{"d_model": 192, "n_kv_head": 6, "activation": "swiglu", "norm_eps": 1e-05, "rope_base": 10000.0, "qk_norm": false, "bias": "none", "lr_mult_o": 1.27, "lr_head": 0.00473, "warmup_steps": 424, "decay_fraction": 1.0, "final_lr_fraction": 0.0, "seq_len": 512}
MLP neurons of a small language model. Each row is named by its layer, matrix (gate and up: input weights) and neuron, and shows model dimensions 128-191. Each number is 200 + 30 x the weight over its row's rms, rounded and kept within 0 to 999. A neuron's up and down rows have the sign that makes its largest values positive.
A block is one neuron, or neurons of one layer that tend to fire together. Before each block is what it responds to, as a language model described it from the Wikipedia text at the highest values.

Description: Month name endings
L7.gate40,211,230,180,217,195,188,217,201,156,221,217,124,230,211,187,158,240,178,230,241,219,198,172,180,265,168,183,253,158,235,178,197,239,180,238,195,273,172,122,183,209,173,196,166,168,188,220,224,205,188,243,201,186,203,181,242,200,207,226,226,169,220,153,162
L7.up40,183,177,205,213,251,195,169,195,206,216,300,195,225,167,205,192,178,153,256,175,203,195,182,144,242,194,251,180,195,162,187,229,156,231,121,231,190,139,170,208,217,203,240,245,256,172,246,220,206,206,199,192,198,183,192,219,181,236,202,222,223,179,202,194
L7.gate72,162,213,207,178,182,182,262,131,162,186,205,202,187,238,128,213,215,242,227,181,215,221,157,161,174,212,197,220,161,188,193,185,201,233,235,208,283,250,170,243,208,215,248,161,165,181,196,209,172,178,220,235,194,188,207,173,206,249,225,164,197,189,207,178
L7.up72,220,204,162,188,205,176,155,199,162,131,187,255,186,236,196,211,240,173,244,211,194,144,196,149,228,207,190,174,199,186,189,216,202,174,159,199,205,183,176,187,217,189,197,241,250,190,239,188,186,183,217,199,254,175,193,245,222,186,161,214,188,225,168,148
L7.gate204,213,181,197,247,167,118,194,201,165,164,209,149,168,204,212,232,172,268,209,175,194,181,217,211,208,206,217,131,181,180,200,236,199,126,159,160,195,230,239,187,215,182,261,173,199,212,193,257,175,106,174,228,215,195,218,206,223,187,150,223,230,228,231,208
L7.up204,192,174,169,195,183,213,191,190,162,177,177,222,212,217,225,209,204,174,253,163,216,199,217,243,255,197,171,191,245,163,166,172,204,171,193,236,212,170,155,158,200,177,186,180,183,103,209,169,180,162,238,215,191,174,180,194,195,160,183,196,177,215,188,168
L7.gate213,143,167,190,150,227,175,174,221,268,209,208,191,240,185,172,184,147,214,238,213,199,266,210,165,219,190,212,172,164,221,251,190,163,168,206,204,231,193,184,205,202,193,206,201,220,170,175,215,205,190,157,205,195,232,250,223,226,226,185,249,217,210,211,181
L7.up213,204,197,144,236,260,260,213,207,228,216,172,204,278,193,205,170,211,248,236,150,162,228,197,209,246,196,196,209,167,215,187,207,153,195,201,199,192,202,173,170,190,206,225,215,249,219,216,181,207,204,134,218,155,184,217,232,201,208,178,253,256,170,229,233
L7.gate224,167,156,217,122,211,245,251,243,212,198,191,205,210,196,179,202,205,211,187,193,198,197,137,214,244,221,236,150,214,232,195,174,174,147,216,183,181,262,158,191,177,167,212,167,127,158,154,203,227,227,182,202,231,215,182,208,198,232,218,273,219,212,207,226
L7.up224,218,168,265,186,206,214,216,168,255,219,155,250,262,220,230,171,189,197,185,247,146,233,194,178,227,232,194,227,178,196,150,181,222,215,188,208,178,166,181,174,192,192,183,180,201,147,205,178,167,158,205,201,207,178,205,221,211,164,203,206,197,228,259,226
L7.gate329,165,223,216,200,181,155,258,224,212,185,261,205,253,189,142,205,219,250,216,193,179,207,216,196,188,214,170,143,154,154,228,238,213,183,203,152,201,216,162,214,223,191,252,139,154,191,217,175,159,177,214,257,153,147,240,263,178,214,207,251,236,232,178,217
L7.up329,187,199,240,194,197,190,179,206,220,180,225,193,246,247,229,215,195,133,166,179,177,207,198,173,223,190,162,213,216,197,205,212,268,182,162,201,193,169,190,214,191,175,166,183,232,145,200,225,224,192,204,199,227,221,174,213,252,200,174,209,155,268,176,217
L7.gate332,213,193,244,177,248,180,207,201,205,251,204,156,180,220,228,236,183,216,195,226,176,197,173,255,195,202,193,171,216,217,182,207,250,151,153,259,200,159,208,191,208,186,242,153,165,219,208,191,198,200,194,229,190,237,195,194,149,180,281,181,179,223,190,158
L7.up332,255,196,169,187,148,155,213,191,197,245,183,172,191,149,189,219,211,219,190,211,220,175,213,200,237,193,149,176,168,221,192,224,246,220,217,259,193,170,198,188,130,240,226,208,168,202,191,297,199,206,255,231,226,209,190,230,184,232,237,224,227,214,179,183
L7.gate370,214,176,147,192,193,150,174,280,198,199,191,222,161,276,183,225,238,216,187,251,175,187,144,154,221,164,212,189,244,184,178,199,222,201,197,168,172,257,189,193,218,204,233,182,226,199,174,209,210,227,228,237,206,232,216,249,204,198,251,213,187,166,147,192
L7.up370,239,190,214,175,218,199,196,147,189,128,254,179,261,223,219,220,212,226,218,224,244,227,197,162,217,183,199,161,208,202,206,186,182,253,200,147,211,198,208,219,227,184,136,201,259,211,210,209,205,213,234,228,210,196,226,195,139,242,130,226,198,170,192,304

Description: Name-initial capital pieces
L9.gate10,186,164,221,132,165,186,181,230,192,115,267,206,135,256,177,190,217,143,189,184,197,195,221,234,182,151,200,169,167,194,225,220,188,190,235,231,202,149,231,264,176,228,178,166,140,186,170,156,234,155,182,193,197,203,183,206,225,174,186,165,225,216,244,200
L9.up10,203,236,199,160,144,168,210,237,216,244,181,201,194,221,182,180,212,209,220,180,196,178,175,196,172,187,222,195,277,212,166,183,218,162,219,247,199,205,190,197,217,225,182,268,171,167,210,205,185,185,246,246,155,179,199,151,183,174,172,224,193,146,185,256
L9.gate19,147,207,187,197,180,244,210,215,235,141,295,185,206,171,147,199,204,176,198,166,174,206,180,217,246,170,205,180,170,195,206,194,167,210,215,178,227,157,199,239,181,192,212,209,217,205,220,192,203,176,196,250,182,220,181,183,169,190,168,169,254,192,228,192
L9.up19,167,165,228,99,189,181,211,201,187,214,250,140,179,258,249,200,255,167,189,200,180,198,202,234,227,177,197,196,210,190,195,157,171,206,188,199,221,199,207,160,194,192,219,232,192,194,200,217,201,210,177,243,275,276,222,194,172,147,172,222,175,187,197,214
L9.gate23,215,190,197,148,180,254,247,162,173,181,154,227,191,163,227,176,237,157,179,173,225,199,183,186,173,204,181,147,207,236,128,192,183,199,169,212,213,162,232,194,179,178,177,199,223,217,185,159,242,266,179,180,226,249,206,175,172,268,239,203,218,195,265,212
L9.up23,221,209,221,167,153,205,203,244,193,185,178,203,185,195,248,210,230,249,224,251,254,182,209,197,202,199,223,181,140,174,171,176,228,198,250,150,240,141,245,222,173,238,229,162,192,151,175,190,197,161,202,228,175,183,218,202,174,218,179,246,198,196,135,196
L9.gate56,153,202,173,178,218,186,178,235,140,166,212,208,233,202,229,273,223,241,175,238,213,166,203,176,208,190,200,200,185,214,208,190,244,150,199,222,167,194,212,206,184,208,211,212,233,211,141,220,166,219,214,248,204,243,152,194,200,199,235,176,150,209,202,216
L9.up56,171,210,193,163,251,189,184,209,236,225,227,234,188,220,207,215,155,239,191,140,245,168,207,238,178,180,163,204,121,222,204,191,199,231,181,226,178,165,191,212,236,199,209,180,207,226,194,250,181,258,187,188,205,195,200,213,231,217,180,209,141,203,205,192
L9.gate75,186,195,181,153,190,162,238,170,179,184,210,179,192,199,227,178,190,229,206,199,181,184,196,229,199,290,218,201,173,193,201,179,213,231,182,237,200,186,223,198,227,243,196,191,135,209,193,163,263,176,184,194,185,189,213,191,227,219,211,200,213,206,246,212
L9.up75,213,221,197,167,173,184,230,202,178,204,187,178,178,171,208,199,206,158,171,158,184,189,206,177,227,167,166,191,188,201,166,193,184,161,206,195,230,153,264,180,194,185,155,146,190,166,184,224,204,214,171,188,219,217,180,208,177,215,209,209,179,231,183,216
L9.gate155,209,253,206,164,224,173,223,191,231,271,185,184,205,145,140,157,201,178,214,139,193,142,181,149,175,176,190,193,185,254,173,151,206,186,198,155,221,167,207,199,178,197,213,205,152,184,216,198,190,182,168,204,177,254,237,235,147,197,261,227,204,168,221,206
L9.up155,174,268,211,226,169,173,208,160,212,201,161,231,197,127,208,221,227,193,201,189,205,169,209,188,149,194,145,246,201,209,142,174,220,187,211,223,210,208,199,193,176,229,165,211,206,250,178,260,193,230,152,201,188,207,206,176,211,207,180,189,197,287,234,257
L9.gate213,185,139,201,181,208,187,180,226,152,220,212,208,160,200,233,186,208,245,148,133,178,199,162,197,203,253,258,250,208,194,184,239,221,185,230,202,208,236,222,204,197,212,163,212,137,202,146,237,189,145,201,170,225,175,232,209,233,178,133,169,219,200,214,225
L9.up213,166,233,126,176,172,217,145,183,186,187,240,237,223,186,177,148,194,172,179,161,165,178,173,243,195,219,186,166,230,203,209,189,211,131,217,183,189,185,207,219,241,245,244,154,190,181,179,195,180,162,207,273,176,215,171,227,199,190,224,162,194,179,237,218
L9.gate311,171,244,220,126,187,148,116,216,209,231,257,202,207,215,189,222,193,215,165,201,218,150,190,196,174,209,175,202,175,203,224,189,173,213,227,173,225,158,234,220,128,222,203,171,176,175,146,207,197,190,228,162,230,207,170,187,196,204,245,239,219,170,182,250
L9.up311,174,164,155,220,202,209,223,266,193,137,203,188,203,232,233,193,202,218,171,194,197,233,231,163,181,289,253,214,157,238,167,193,218,166,192,241,168,222,181,204,199,161,172,184,224,191,279,176,149,211,203,263,202,215,274,182,153,225,221,206,216,202,173,200

Description: Mid-word subword fragments
L9.gate36,158,179,177,175,182,220,150,131,185,232,201,188,187,157,158,153,184,252,175,186,228,224,236,190,195,185,195,227,205,185,177,168,203,153,208,229,171,202,170,215,193,235,207,177,223,189,189,233,245,136,192,214,203,178,167,198,197,248,150,272,179,170,225,246
L9.up36,178,187,221,185,210,160,129,218,231,174,188,232,160,227,201,198,204,214,147,253,139,280,180,196,116,142,171,181,244,154,213,178,193,215,234,175,206,153,164,181,184,192,217,202,217,221,197,158,213,163,209,213,205,233,216,215,178,206,182,212,226,181,252,220
L9.gate190,213,170,205,205,166,194,173,213,165,165,225,188,172,185,151,162,174,191,150,167,214,229,220,195,234,251,198,165,182,202,183,99,207,157,217,150,230,214,183,215,199,161,205,188,167,246,226,192,210,156,197,221,196,197,231,183,140,170,220,196,245,168,279,196
L9.up190,244,188,199,226,186,213,187,186,184,249,178,232,160,233,176,235,194,210,244,187,201,240,200,269,196,167,143,225,153,135,202,191,208,162,233,176,246,243,151,199,228,174,241,161,183,201,177,223,180,176,161,246,207,219,154,198,178,252,167,226,204,197,218,297
L9.gate208,192,199,148,236,242,226,194,233,172,224,230,175,170,188,163,177,216,224,173,218,176,160,241,208,189,198,237,179,167,156,187,222,237,183,172,185,226,116,183,167,164,184,199,225,170,252,215,205,217,239,193,223,202,184,181,223,172,150,186,179,194,168,234,227
L9.up208,232,173,210,249,231,192,169,253,159,188,187,222,238,193,165,189,185,216,125,155,266,208,181,219,196,209,201,187,218,221,180,201,189,257,189,207,219,189,183,176,207,153,216,204,177,169,172,224,216,209,212,233,203,202,187,230,154,197,205,248,193,258,243,172
L9.gate222,194,175,204,182,209,242,236,194,202,223,168,256,167,193,179,182,178,196,178,233,267,188,165,229,223,267,255,219,227,194,190,197,169,136,156,231,231,220,179,193,245,171,163,211,215,230,231,218,182,159,189,216,212,178,176,190,228,186,221,214,163,122,217,205
L9.up222,212,198,137,225,217,181,177,241,194,209,229,188,189,193,234,211,196,238,142,145,132,205,217,255,208,202,179,185,195,220,182,178,160,180,187,201,175,194,199,276,186,195,239,244,254,225,206,202,220,172,173,179,210,225,227,202,213,201,122,268,224,170,240,233
L9.gate262,188,228,216,237,202,191,188,188,171,230,241,239,183,179,175,198,158,179,177,251,147,194,187,198,235,223,202,210,160,142,229,173,191,209,192,266,206,198,189,155,235,202,172,123,210,196,230,184,207,209,143,259,232,217,191,178,161,178,189,226,268,213,234,262
L9.up262,211,214,212,165,193,197,144,216,234,205,220,188,212,192,171,176,218,191,144,198,211,231,213,143,220,213,190,191,205,149,185,202,138,210,236,179,200,173,93,207,241,177,258,188,212,206,185,196,211,217,162,204,210,167,197,226,184,201,228,200,242,187,205,233
L9.gate276,188,230,168,166,200,195,200,188,165,211,182,180,168,189,184,164,204,230,154,220,204,206,176,163,200,161,184,165,169,196,195,207,223,219,182,190,222,170,253,230,217,189,179,218,188,194,229,219,244,176,199,234,214,224,218,193,174,213,155,260,227,166,215,165
L9.up276,113,220,181,258,238,186,228,201,188,178,240,203,146,178,172,226,209,195,199,241,213,196,248,202,172,226,257,178,202,177,251,216,195,192,194,185,217,208,194,150,205,208,188,213,180,175,214,179,195,190,202,221,208,212,231,146,202,229,221,229,217,171,134,132
L9.gate320,141,180,222,201,207,199,216,202,206,193,209,194,168,174,130,212,227,218,169,198,289,244,195,182,229,199,200,178,194,239,192,231,224,217,190,211,219,135,165,173,207,199,183,234,222,198,167,251,209,189,200,198,242,187,180,214,163,165,212,198,206,188,230,201
L9.up320,214,198,219,162,200,172,205,198,151,197,239,196,233,202,215,184,279,215,185,259,196,177,260,170,175,199,143,174,177,229,196,179,174,228,186,232,166,209,164,251,233,195,250,194,249,186,222,212,272,182,235,159,219,232,194,145,193,224,166,144,171,155,186,191
L9.gate363,212,190,220,229,199,230,118,215,176,207,163,195,214,178,196,180,173,147,199,234,143,191,240,263,241,253,257,228,228,191,244,201,158,207,195,205,209,220,166,214,244,238,196,191,263,163,197,189,224,201,189,237,204,258,184,189,219,203,206,236,192,169,218,217
L9.up363,226,216,188,209,189,208,182,190,146,218,212,166,153,193,187,160,221,192,195,219,217,188,190,198,212,182,142,180,172,213,204,141,178,230,224,250,263,169,167,164,215,194,238,255,245,209,194,226,172,140,265,202,216,211,244,233,222,226,229,180,191,160,202,256

Description: Mid-word name fragments
L7.gate38,216,190,201,218,187,281,152,254,251,192,211,212,222,256,228,205,187,246,243,191,161,182,203,197,189,218,184,183,274,186,214,230,160,230,220,159,218,205,182,220,194,156,183,216,174,172,193,255,273,223,179,182,252,222,178,192,232,176,138,195,165,226,182,146
L7.up38,248,194,279,159,192,213,220,183,216,243,193,207,245,266,225,212,204,213,183,224,164,206,184,204,179,227,145,176,195,190,217,162,215,192,203,147,207,231,186,235,170,215,160,224,133,210,198,212,177,234,223,186,227,188,167,188,153,198,179,205,209,216,190,186
L7.gate70,242,182,178,215,200,187,231,164,237,213,204,183,220,227,207,185,278,227,171,143,187,154,154,223,178,163,187,205,175,228,209,207,206,184,223,174,250,185,211,188,180,245,153,228,219,212,242,213,217,200,176,131,176,245,149,157,181,179,190,150,193,146,174,220
L7.up70,172,181,206,150,200,187,226,273,215,171,239,195,236,241,223,149,205,170,163,227,176,220,176,184,174,174,215,207,148,247,202,213,116,268,216,192,174,157,183,200,153,161,191,182,241,163,208,196,190,215,263,230,224,179,191,218,247,224,226,193,209,191,212,209
L7.gate74,211,163,288,230,180,195,180,222,192,174,220,200,276,205,232,234,172,202,232,188,237,236,183,224,184,182,215,186,177,271,186,208,203,199,244,218,193,212,150,246,217,196,240,236,179,209,216,139,241,185,199,210,193,202,152,207,187,186,217,163,241,212,205,179
L7.up74,165,222,219,154,212,172,173,219,252,188,231,247,202,250,277,120,181,206,229,188,218,186,171,174,159,179,193,234,157,189,243,176,212,232,190,174,174,233,244,211,199,148,153,143,237,164,185,162,199,220,225,166,223,192,197,187,160,206,188,269,182,156,177,190
L7.gate99,191,165,214,180,206,165,207,200,223,202,203,207,211,266,193,208,218,195,236,226,177,216,168,185,171,240,244,168,232,236,182,176,229,234,185,259,235,218,182,209,215,206,212,163,145,159,206,164,199,198,138,281,186,201,140,200,142,190,223,208,212,194,163,206
L7.up99,162,194,228,195,183,239,130,206,171,216,244,187,208,236,216,207,222,184,215,211,213,167,174,180,194,144,232,189,160,188,245,205,164,213,187,154,216,226,209,233,203,216,180,243,189,242,219,214,196,215,206,196,168,176,206,233,173,209,199,242,149,182,196,162
L7.gate104,134,213,201,222,208,198,175,238,229,208,256,240,154,225,224,239,228,267,191,232,183,155,237,172,216,250,222,184,184,165,255,200,182,220,203,198,185,221,204,192,224,203,187,219,228,187,203,196,210,193,252,243,211,182,178,203,181,201,195,185,215,201,183,165
L7.up104,228,245,148,209,198,196,212,226,180,273,222,195,195,217,233,198,174,181,179,178,174,265,193,217,205,227,233,234,226,210,158,130,153,215,128,249,169,224,212,190,183,212,179,186,141,251,247,170,215,204,207,169,180,174,188,220,168,226,149,174,159,186,265,228
L7.gate253,203,210,241,167,191,196,161,211,196,237,208,189,159,236,182,250,206,122,220,185,205,202,194,234,215,231,185,244,209,251,161,183,199,238,229,211,225,174,226,170,176,156,151,161,230,165,173,245,214,177,191,274,190,209,235,204,207,207,180,207,171,169,199,201
L7.up253,223,241,180,178,273,175,117,194,136,188,266,201,195,255,223,209,212,160,188,193,134,214,167,182,173,196,182,187,211,235,192,194,240,158,223,210,191,163,194,140,211,196,178,210,221,130,179,238,186,184,204,241,189,236,196,208,261,215,184,235,164,216,203,164
L7.gate273,194,186,211,258,195,200,205,179,150,221,209,174,116,191,197,173,176,219,183,269,190,202,195,192,161,224,164,234,197,203,198,204,198,197,185,225,234,233,209,224,201,174,184,153,196,230,228,149,210,184,208,208,192,263,197,228,172,170,199,177,217,184,149,170
L7.up273,177,248,219,227,163,229,187,186,166,205,176,200,242,193,246,159,187,244,196,227,205,170,251,222,132,182,172,162,185,207,166,220,258,199,212,166,197,184,201,203,215,215,184,187,202,211,239,210,234,162,203,194,173,249,180,197,192,228,189,205,180,271,168,200
L7.gate307,227,167,192,173,203,171,199,211,211,151,156,219,204,216,170,164,259,169,232,159,184,220,203,168,175,218,212,216,185,217,171,208,184,156,170,201,254,173,198,293,204,195,180,212,247,201,163,153,187,179,209,212,183,214,205,222,141,220,173,188,170,180,239,169
L7.up307,153,212,178,193,159,146,211,183,168,229,244,238,218,210,208,220,217,123,249,231,217,138,183,246,188,187,210,191,176,270,201,177,185,225,179,223,221,155,191,166,246,253,235,172,187,175,229,182,254,147,236,166,151,177,136,185,210,136,240,206,205,127,190,134

Description: Mid-word "ar"/"st" pieces
L3.gate371,243,194,189,210,155,184,250,197,229,205,238,256,224,204,227,205,178,232,200,206,216,187,171,192,222,211,202,292,141,227,235,150,218,253,248,182,195,196,234,211,196,185,204,206,147,237,252,195,190,198,190,229,219,185,222,173,236,137,191,188,193,137,208,232
L3.up371,129,218,186,203,192,156,215,173,235,241,288,248,195,208,207,191,160,177,222,208,158,252,181,188,183,201,261,227,219,228,233,191,199,201,217,223,245,186,174,208,200,281,200,213,210,220,210,194,225,133,253,261,197,164,154,140,128,176,180,180,197,246,202,187

Description: Month name endings in dates
L9.gate8,198,237,154,194,235,203,263,191,254,147,169,232,204,195,212,185,169,161,224,212,179,212,153,203,213,193,178,243,180,165,231,159,235,213,209,135,197,203,204,148,201,216,165,206,147,198,175,181,199,186,241,216,160,174,211,190,186,185,219,197,204,159,210,222
L9.up8,212,150,223,231,187,156,257,169,198,195,184,267,222,219,233,225,150,263,242,215,205,250,202,195,184,184,191,163,226,175,221,200,235,196,200,204,223,220,165,156,221,173,194,158,232,158,164,165,181,219,205,212,190,157,162,220,201,194,215,203,151,191,197,152
L9.gate42,240,211,210,140,179,170,241,187,210,157,190,225,191,177,175,186,195,263,191,254,185,223,220,255,187,199,152,178,188,206,258,165,243,250,199,199,182,153,176,156,236,156,216,158,198,201,203,206,194,224,205,172,228,187,214,226,163,184,189,190,191,171,173,256
L9.up42,206,213,225,198,183,242,213,205,169,223,190,208,164,267,161,193,144,223,216,220,171,262,183,230,202,268,213,253,214,184,131,187,271,213,194,236,201,242,177,227,193,224,228,197,199,199,252,198,233,198,209,182,182,198,223,198,193,191,191,192,181,185,215,191
L9.gate121,187,209,145,226,197,181,233,193,173,191,247,185,204,152,209,184,201,224,195,185,194,228,185,228,163,155,157,183,270,213,219,259,228,167,222,205,200,157,204,219,212,204,216,179,207,177,212,276,198,147,222,227,203,237,164,203,196,203,180,181,230,178,234,194
L9.up121,231,178,201,149,244,212,180,174,235,175,243,177,215,145,243,199,187,187,223,207,116,178,189,178,179,182,166,218,194,193,166,185,234,214,145,251,243,202,196,242,218,188,165,155,145,209,165,189,240,237,219,199,176,203,151,152,248,186,212,180,221,233,194,181
L9.gate149,204,214,155,190,207,165,248,190,243,223,207,230,203,150,166,234,213,204,195,235,210,201,165,263,245,211,225,248,200,231,199,197,187,199,180,185,176,169,194,211,177,168,227,190,182,176,190,142,194,198,236,182,230,261,245,225,189,179,168,231,198,209,251,265
L9.up149,184,198,174,195,153,204,181,203,192,149,252,202,219,159,198,194,191,197,209,215,196,173,154,217,198,236,180,162,237,169,160,190,240,177,218,231,196,170,179,181,210,192,221,194,207,180,232,176,197,195,234,251,197,230,237,205,174,230,208,220,192,157,191,173
L9.gate154,184,194,200,193,219,225,243,186,200,192,166,201,218,197,191,174,147,219,221,163,213,215,221,220,187,236,200,202,208,203,284,160,252,233,215,176,190,150,174,140,215,171,162,166,213,220,155,133,176,218,198,230,200,176,212,231,183,177,141,214,217,207,182,189
L9.up154,204,230,194,186,234,173,239,193,173,182,215,231,205,193,209,211,190,224,173,237,208,216,192,122,209,215,237,192,164,205,195,160,253,193,211,183,224,185,120,170,212,234,228,249,156,221,158,191,237,157,237,199,176,201,160,229,218,168,216,218,144,214,259,157
L9.gate193,205,177,195,201,236,134,229,195,178,197,222,226,199,207,188,236,124,221,192,210,216,181,186,174,171,175,176,236,176,194,180,208,168,189,193,240,169,224,147,166,202,225,264,131,215,189,178,154,193,178,225,196,275,226,215,177,232,142,202,216,217,168,187,205
L9.up193,193,211,185,165,189,158,185,226,215,172,183,191,263,147,168,205,169,218,130,215,186,221,171,206,226,177,225,203,217,223,205,150,238,233,214,187,165,236,212,174,199,167,188,200,177,216,195,266,223,176,267,239,241,227,234,190,234,195,229,166,202,205,208,169
L9.gate361,161,150,189,198,212,193,198,215,203,181,191,249,231,171,230,196,200,182,196,247,231,273,232,186,234,183,164,161,129,227,214,227,211,227,267,250,248,204,150,245,203,213,185,165,219,242,220,250,223,142,228,197,204,183,163,172,212,198,185,233,186,199,189,256
L9.up361,204,218,254,180,180,175,202,206,238,181,224,232,197,186,214,194,155,216,169,188,152,189,202,244,213,210,242,150,176,177,201,218,187,167,196,203,170,190,203,202,227,226,247,202,263,178,178,219,182,242,185,156,184,233,173,168,219,193,193,237,174,231,180,179
L9.gate367,150,162,239,189,170,194,154,209,207,191,223,177,256,156,233,202,163,190,231,215,246,196,160,199,192,257,168,140,184,196,219,184,152,208,237,213,180,196,141,245,217,201,235,195,192,246,256,183,188,250,200,203,230,228,240,244,202,193,257,219,184,191,211,227
L9.up367,186,214,125,213,177,220,259,211,220,195,207,217,227,196,232,181,221,173,234,239,223,170,179,231,161,154,168,192,188,205,210,241,219,159,212,193,198,211,221,133,174,200,213,205,180,203,154,148,195,203,246,199,214,210,210,187,232,248,180,228,162,235,244,208

Description: Month name endings
L3.gate256,157,241,230,191,215,202,200,210,193,221,173,227,244,232,178,253,233,188,185,234,215,172,175,219,237,219,143,186,229,251,192,242,175,186,185,211,232,193,185,161,188,204,231,161,219,209,164,187,167,216,179,226,236,250,225,215,186,171,235,208,117,197,196,270
L3.up256,201,224,161,226,208,192,198,229,267,193,191,204,189,272,197,236,184,174,178,238,243,185,140,222,216,143,200,158,232,244,186,187,183,215,226,189,183,190,160,173,178,250,197,147,185,184,192,195,219,217,208,261,187,201,253,227,200,181,185,250,175,238,195,188

Description: Split-word middle pieces
L3.gate372,213,169,239,180,217,235,209,218,198,244,235,201,225,146,203,174,246,143,200,133,153,255,220,200,154,230,209,219,172,219,189,156,233,171,235,186,153,210,238,230,204,273,164,186,198,192,227,227,216,192,253,205,163,220,195,200,173,237,149,237,182,243,238,232
L3.up372,175,165,307,211,219,226,194,194,229,247,203,232,185,210,192,258,174,235,230,190,221,243,243,230,173,260,198,167,168,215,214,187,247,206,186,197,127,193,218,186,206,221,207,224,244,209,192,163,191,181,160,199,186,229,220,209,202,162,140,201,146,250,214,212

Description: Mid-word fragments of split words
L7.gate45,171,118,239,192,180,196,206,199,192,229,219,176,296,206,208,203,196,162,192,191,167,250,141,198,198,231,139,154,170,197,229,111,151,205,256,198,218,233,189,165,209,185,239,172,202,217,145,185,202,177,191,263,276,212,215,188,213,214,221,182,160,196,204,190
L7.up45,245,174,174,202,233,192,209,202,211,244,189,242,158,188,224,209,210,178,172,198,214,130,241,206,148,190,208,183,238,87,201,239,182,234,169,184,198,191,229,222,191,183,245,176,202,197,209,234,202,217,149,204,235,163,221,210,227,162,151,191,200,259,182,213
L7.gate77,240,226,183,197,226,191,221,229,107,235,249,204,176,160,142,223,217,194,202,210,170,222,235,238,199,202,169,227,211,151,207,252,235,182,181,239,216,214,214,207,189,198,209,212,140,155,143,174,201,235,218,196,227,242,182,191,188,211,197,192,236,269,228,216
L7.up77,227,242,176,181,213,233,261,259,201,171,191,205,146,202,209,202,221,174,192,223,201,216,185,181,176,170,203,196,164,224,212,215,187,192,200,187,185,219,282,206,178,194,204,212,202,142,262,204,243,241,217,183,184,220,227,198,195,132,229,198,185,229,163,249
L7.gate115,211,231,223,248,140,230,209,202,163,280,244,241,210,161,165,248,180,204,178,226,211,248,153,219,191,189,265,177,194,156,188,178,210,181,181,232,254,235,216,185,241,204,232,201,145,234,197,235,166,204,211,185,220,220,245,171,195,192,258,254,195,184,200,198
L7.up115,193,243,247,187,212,142,175,242,242,206,222,165,126,140,200,151,177,213,206,200,185,283,193,191,183,224,183,189,185,190,257,146,181,224,161,209,207,209,242,177,176,196,182,204,202,174,242,189,239,209,222,216,171,208,191,233,230,160,230,232,211,207,213,165
L7.gate208,116,217,169,211,238,200,202,200,239,184,208,179,158,150,206,189,170,190,205,199,224,224,204,211,222,243,175,159,216,239,241,149,214,126,197,155,222,273,231,192,182,227,165,124,152,227,165,162,194,240,180,219,196,223,232,275,175,188,192,129,195,220,219,232
L7.up208,220,210,209,206,213,171,193,274,262,195,224,239,214,157,217,206,203,173,215,184,209,193,195,220,214,220,152,178,220,235,225,160,153,197,200,146,175,182,235,188,193,247,214,201,173,169,219,167,257,174,171,183,145,159,200,204,195,220,251,119,206,173,230,231
L7.gate226,229,234,207,217,165,138,205,198,219,176,269,244,160,158,141,222,215,197,218,233,203,189,167,220,155,224,185,252,146,175,204,241,137,121,220,207,208,133,136,192,176,221,203,177,235,210,182,192,248,221,149,184,191,196,194,172,207,154,166,155,231,213,204,187
L7.up226,169,223,164,176,198,188,183,162,197,262,205,232,210,178,156,205,216,260,159,259,174,187,235,218,165,230,206,202,215,146,152,247,199,202,238,242,190,186,231,235,274,227,207,200,192,161,174,218,195,214,218,211,207,219,188,167,238,211,245,214,195,210,213,180
L7.gate252,182,197,190,198,145,241,178,205,213,123,195,203,199,189,201,187,174,170,180,216,148,235,245,223,227,232,217,152,182,216,197,130,171,167,214,187,221,218,192,203,160,179,207,200,211,230,223,200,198,272,131,229,198,218,210,208,216,175,169,188,202,180,174,229
L7.up252,194,221,177,213,227,195,126,183,198,200,183,246,172,171,207,210,228,190,190,231,247,227,188,181,197,285,194,184,173,211,246,193,161,172,240,224,125,192,247,228,157,220,188,183,166,234,194,218,215,225,144,219,195,222,209,220,251,113,228,223,183,182,210,193
L7.gate269,222,211,275,138,173,185,244,195,182,216,133,252,209,172,199,231,188,177,247,236,210,232,203,246,186,207,210,200,242,118,242,176,261,227,158,210,207,200,220,187,212,222,233,214,165,157,201,211,240,147,229,235,219,168,165,221,203,155,199,195,245,255,203,226
L7.up269,155,193,238,219,193,186,234,209,215,223,210,232,118,224,197,183,200,243,194,225,180,165,191,138,126,254,178,224,168,144,227,117,190,155,217,183,274,211,166,165,192,185,224,198,174,220,192,186,204,166,224,183,221,225,186,132,204,202,250,215,200,209,217,216
L7.gate315,266,244,217,233,228,162,267,162,216,178,181,219,209,154,200,248,205,180,230,233,181,189,137,221,187,213,204,216,198,157,190,190,178,235,236,201,196,176,167,233,187,214,267,209,208,128,217,203,174,157,222,212,179,170,191,277,172,178,246,186,223,266,254,200
L7.up315,199,159,144,213,229,200,266,190,172,147,192,155,200,188,203,212,185,198,200,211,215,224,232,186,204,198,219,204,192,178,235,194,221,162,168,193,266,109,135,187,233,200,238,242,189,170,215,192,249,186,185,169,186,215,224,174,178,225,204,222,181,170,172,203